Part of a small language model's weights.
Size: 8 layers, width 768, 18 heads of 64 (3 for keys and values), MLP 2048 SwiGLU, vocabulary 48597, 129M parameters.
Architecture: RMSNorm before each block, rotary positions, untied embeddings, normalized queries and keys.
Training: a variant of Muon for these matrices, 1112M tokens, 8484 steps.
MLP neurons of a small language model. Each row is named by its layer, matrix (gate and up: input weights) and neuron, and shows model dimensions 32-127. Each number is 500 + 25 x the weight over its row's rms, rounded and kept within 0 to 999. Numbers have three digits each. A neuron's up and down rows have the sign that makes its largest values positive.
A block is one neuron, or neurons of one layer that tend to fire together. Before each block is what it responds to, as a language model described it from the Wikipedia text at the highest values.

Responds to: Word-joining hyphens
L2.gate314:504525575525446505490522467512436518483497497524536432462525469450489530490466520464517535503468514527480494499506484505437509470488482508483494536493483483446540535487502530537535518507503507485493491486464537512465546508492504511501500495506496484512449490496468516514500522508526494465
L2.up314:532525529517507485513462531492479533508472506476489486477519530505501522495528494502532532493513514527495482506492509547515495501450527508481516508494499499472480539503502485463538505515512525515514490511443496505482519486487492468493469501479496506518510475475503490474493517509517499494
L2.gate906:536492479494470488496505464504569500470495485511473488476469488482512526504451523507492494536535487464534519477500437522490521487537505527502454506521532554475467497487466483484448490488499472519471507528469489508503522492504511476513507465516517481532457535497531511491463519507529512491
L2.up906:463504503513478486500496489490466514464529513504441518501510493496490476510458463487487510500519498493524501525497507483448507516519475463511487518444477514517534518462505534468527548512482436495489513463511523518520499497514478494508528536486483524513507489528497510475489482497500529452
L2.gate1018:509500506505467527485486526530484502496516509521515494508467461517489500452533531483487467510543501511488535486478472507456486498489471513467483503481503487481491497506470528464513514460533517484535472490528524533484456485470516501462501512465489484462468455456499483504452480487513498496
L2.up1018:485487525548468479513470455487508483472495474507509496511433496490501516485540515525451520516507505488495525440465499497467516525470499473519520484478506523452516531529482512502510508450589505500524513494519539504481483492480505500524503532464491491461498447483502492490485495518504477509
L2.gate1021:445536475579501535531483486467522504469495496493525473512529541495490507496488499477495492442550490511493502478494470494538485522487528493515490477502466498509477512517448491475486537525488494468483503516508490513488511496478503480482469513457503530491513492507536528502554471469532545491
L2.up1021:502521464533485516520468486520482529475458481579491468475479519490512500516483503500524467474512529524542534493445464512506508482550506469522519501536481498513527527497466520491476516509514526506503504506526487555527521510472492489485468546518504522491511445572503583461547517490498513504
L2.gate1070:489540514487515532458546513482523432475506506506508489496442524467485519452463514457497481525515506558515504523510551487479498487506494483518493483514499554474509490509473560528461498476482514444542511567497480503526504492529481491486516493476499514496471508515504498509488505488525532557
L2.up1070:490524428556456497480529466502505515493469495463457518489473544457519501472455480497460513482542518510516494528507563496509494498527513497485543469504536477494517509478502483497529501468523506454523481534550473459503467497520525542493515527446532522495503509471498529512537479503504500522
L2.gate1148:444477447511495465547486498506474511471493520523541482495519457490493494465528507502514485499492494524477481536465484476515433492522493494540472472513502502503542512501501520441482497466526507441496526518494497520541510523496480519485493489461474507473493522446494499506499471510498474491
L2.up1148:502493504497475489465470503497519473475470471506515509464474487476505507510529522509544517533512493477498491520536507465492529500514471485520493521492491502484502484476512528509489494478512517468504484514449499490521504462484570528486514513455524488517500466465521513519521484515525520471
L2.gate1433:504500471531491468513545508500499459485490506509525490489513498514483526498473501451484550525500483496503478505490508504474504497507480492535478486520502508503506474474429507506529536474538475468479501511548479483509496498465469510479543563519491521537483503506495466501490529485504479484
L2.up1433:525547480493496454456539514490505487528532513517565448513490477501488513495464507489479505504529488529514520491467508506496583468479493486488523512448505480462516463494438500531555526542505514532572486529505501479514503437485477569500487519486472476504452524535496490515482521494517491534
L2.gate1509:509475493538492520489483480452476524534519493502501488541489490519507455471475554471512505515513533513481529511511524492523443499470519527523472494496503523455500492502469532498515506467565460476511508477535511471493519470513483527462487501431477535522517537539490515510517499476502502528
L2.up1509:463495502511465489528511517500461509484502522538503496512470463476539514533510491501512520529472489518496524507469555506477509483509471491476468485514508514495495481483480481472542477483555451525539536531489449538510469505449499504482494475486477493488502511504488516473498520480511475511

Responds to: Compound-joining hyphens
L3.gate84:510495491493544525555462508497489497493511519510520520524492510537531449539553485513481520502467515510479538505483536482514510492493504494494491492505546481468547537506530497507485505493509522488553496547495524524497490529482548459491545494493515531497498474548539477538492485498490517533
L3.up84:482485523483493512512487512491523485528512512487551525530498478497524506522530479464469518473512476476514517480489514524524526474487497463536468524512537497526534527521500525484527526476511523491519520535523525489501474538496506486464490466524529523470564490541507476546501479509529480523
L3.gate964:470477521535503464511418475515490473501534480515512506491478500453489530498498486511494486471507497500488481497491467513519499497496532507490500481530506482493503493506507489517494489506509495488466476494564490532524521492457504498488510512469521525488500499512500526524524493518510543494
L3.up964:485505515513485527479509509498477498489476511499488450516524504469501519545524531495461504515559502516503505509526530492485485499534501512496463519554493494511518491466549471467492531510538479512495491496490509560475476472502470519524520512485448514499468506510513482490551503513532484504

Responds to: Heading words and name-internal pieces
L2.gate71:506577508517450522489488537532499498477504480487479490516519508495488522483498462467470516481449495532517491455502501530518525512502475478544467449520454549489465472517494488454520543506488530499482489538453501490473496515505468501503468507513523492494481489457492520490484477521489489504
L2.up71:515497493544475478522489496516519507487508520508505493518494528531513507535506524549506495469553489481482541529520462486531514501504502466517542504525526494498504494500502523464518508462441442504523478562502518510493507504491540509484492494493484501484515521527503457458490530489456466472
L2.gate322:486487502514518546526527487517506511497501526519514495502524492490538442507466495481531517487499467499477496540530500508460528514503503529502562469478477478490492469504483485499508505500511471517490512554501463519447522488516549507502494570512500512443505505495495474496501495445491469488
L2.up322:481494457483548482514483498515507475536530510512509519531483525498499471530532493483503450514558514457478505558483511484504498520525424529498556511505471470496498516510463481513467503496504516480502522515494439518490509504506525500484497542478503502495489516509458480465469485515514552502
L2.gate636:485559457534485536510544498504474533524486519506490489524477476530503535490438472579489496501512481515510488518499486517512495493487451520504533515510542495476513509470520485482509486537531505529510477495536522504542525554445497541490473524488508507513498492514470574509460498509538534528
L2.up636:497564475511507540492502526481518501543517538492516516520453477489485505485443517575501477542507501524493489569502508468518525518532480534507571478511519520493511517481500513456524500528498485557520503486526533453527507556490527504496430474450523541516508526513486466519491450478520529552
L2.gate831:475525471507505516483469490517519472508511514483525474483537487489536515515494517481495452473502470558530514525517500498521486480534487477494491537496530534475495552504437471495534515556523531464489466479534507546441457513541485510478480545497481545447514511496482508518499498492475504511
L2.up831:472512516511486507497489507511479502531467539538487445508496506477501507492475495501489511476527499473538536485562526468527539527518497468489486528495520491456473456510487504551482536495444552524476504475531534487470482451489478483455477504537518548495522526532485515474531531481487478459
L2.gate905:552526553514475515447520501505523516515516523489517544453516497499483536493507532517494489487510523482492523492525501533553510543497532509523539491508501502476466488528492493524492468487487480475449479514512477504488490510551502518517507494506452502510514510463489482465506467492457533515
L2.up905:505510482477538508512513505503493515531490516490493497491496529496511502515484505504480511522491546503467491513479491512498479503529487490534454470499464513462488458468522498505486461497511538496482492534515475506496533515528472476488517506496481451531480481497536484483488509544462485535
L2.gate1137:502503473508504527494490479491515461477509507495446507528557501476492528479495495455540502492514511526464513489511563514485509434487494509466516511512515514494474524512517512489484516415522480497471515467520504542503506493466489499497486507463508506489502474508518497484470508476513454488
L2.up1137:524491472506510528511512482498507499506506520512450515538499535514505461517480504479531518452497524480498553524456484486503541515555490509463521548528474497489516502514534507527492474495483529473516446485513524530528490478509546523472482494505516517498531528485480525474502510523517510480
L2.gate1499:474485475450525514460483503494486499486505509483502494506486482512481530505481439505518490503462490521498464433479504519512496530529546511457497487541541513502487493542485469485494497480499509510559509498492501514528497492497513433486514479510508493507499533497477544495486508548465519518
L2.up1499:504477465475469522505465508487526556520535511494459464503528479469521529476471470546514547498511478520526485508499476503480494514497493511504438535530495520470515516495520517486494505499539533506485468493502518548456508513532525488506501521484505490467528498470531509446474503528523463523
L2.gate1822:497507493527543490510457530526499491530492533518515492495497486421512556504522502482503453522518516468494489525507510492488462505473516493533498490500527479542496456491503482494497511467518523536517460568550524464520489494545537530476494493538510547514487529491485467479501518516499520478
L2.up1822:500496517525511486527457462505491480527507470498492514494514507465506508518504490464534502489478521508570564503490448487536466449490503520486487531505533511490491471503496460534497499474529526531484472503532484465513476511520548479506545502476522538498516488464533534459493493480533542517

Responds to: Connector inside fixed pairs
L3.gate199:483506515504554544461492497488499496446500472494473521518546492500506519517544537505458498503500526476535476468526497528523516474472486498528492430522525495516515456479523512473480478529513494503515571495477562476490504433496477511495482510499508534509486533481497499492496523443477502504
L3.up199:463521525497515476518520508520480528501554502486485511520477511450534476482501493490474481541504506509471514451482480473502447473522522539494514458502538520507488479480511471520514505535480539504495541499469492485487496463510542536568487484506502480510522506486539505527518493526501520489
L3.gate1696:516496502538489541519497481451534459482469540481468512487531500506496479513520513484509492515489517486516514496511450480459482531508519457479495508533479493506445494523511484501505476462488526494457506475468507473519498448454437496462493488490490493522467518477530505520558507520539513473
L3.up1696:507510502491494472480509506505488468500452476500495516505489518501502516535505501518487490497483531538458474504470497476511538491507511528472499457497429497484536498495474502510504454504481496492497491475465489430524492462525501500496517509506498525518534524508495469518539495495538508545

Responds to: Main-clause copula after subject
L5.gate159:522521507505510499523494477507530495505450465562531480541524524504483501471522474523507536463479484440517556532485501496526533494515488503466509535451545513500517528477511486526464477489504479516493509538470530478462530467490484542462505519516461544499512514466499510481516481523532550465
L5.up159:482470472534493484507496520507535499485468541509483465511502481509472517469561454525540509490526507501490498520422498468549504453538493478487517518506489495537516532475495498493465468569495522530476481523458517486482504465488514515489512513544484483505447549495507469548504520492545503486
L5.gate305:538442516447498464498533506533487477509445503453471462452491467568508469489538492461519512487494502525566529514460506487472499505497457469457503486543549520492566486511508513496504517481498466545513487498489478493519497514518514515515495541463527507537498510522493487475501453521487517509
L5.up305:434539521477548547493514505455500492491469508526493518517501475492510495503532521530475498513478499468503488481508472536451548481533529466497558466509480501474468509527504498507515489547507490483502507509502483491517507501494496482443526482470499519478456460510472521506480476520480536487
L5.gate598:493466504503551498517549496514528507479505503489587458476483491475476480535434520461493476534530524499469458476485464518508513500493491523481529490476482488515504493469526510479509485530499479485522497484524500476494510578474515500465506477520523514503474528512472498490586461493491515495
L5.up598:501507499493505463484480490471491512485494522516501499511513550501535527471496510532510457486476519533516507465490484511533504527507433468485445516479503468521528486475475539478457443510498456539488446512482481482461473477533472487479473491459466500549532521458514496523478445501444527476
L5.gate1923:452513508485486503529466512484491528486498470494493534472484522482506504485481518490493503494480464503479478519501552533494502530498469530489531563507500525502510487530495514499487513492482502523521476508493502507485520477500522507496529500520508533502467528519482506504513487506502451481
L5.up1923:489521525489492506496504491491529435468519527504504462462479508507452489463509543537498499488470505529507512528498506521513481489518516519499506532512515467502452494519503493505490488503506482512497507506507508501490504512498506463475519494498484471483518478469491536497522515530494500491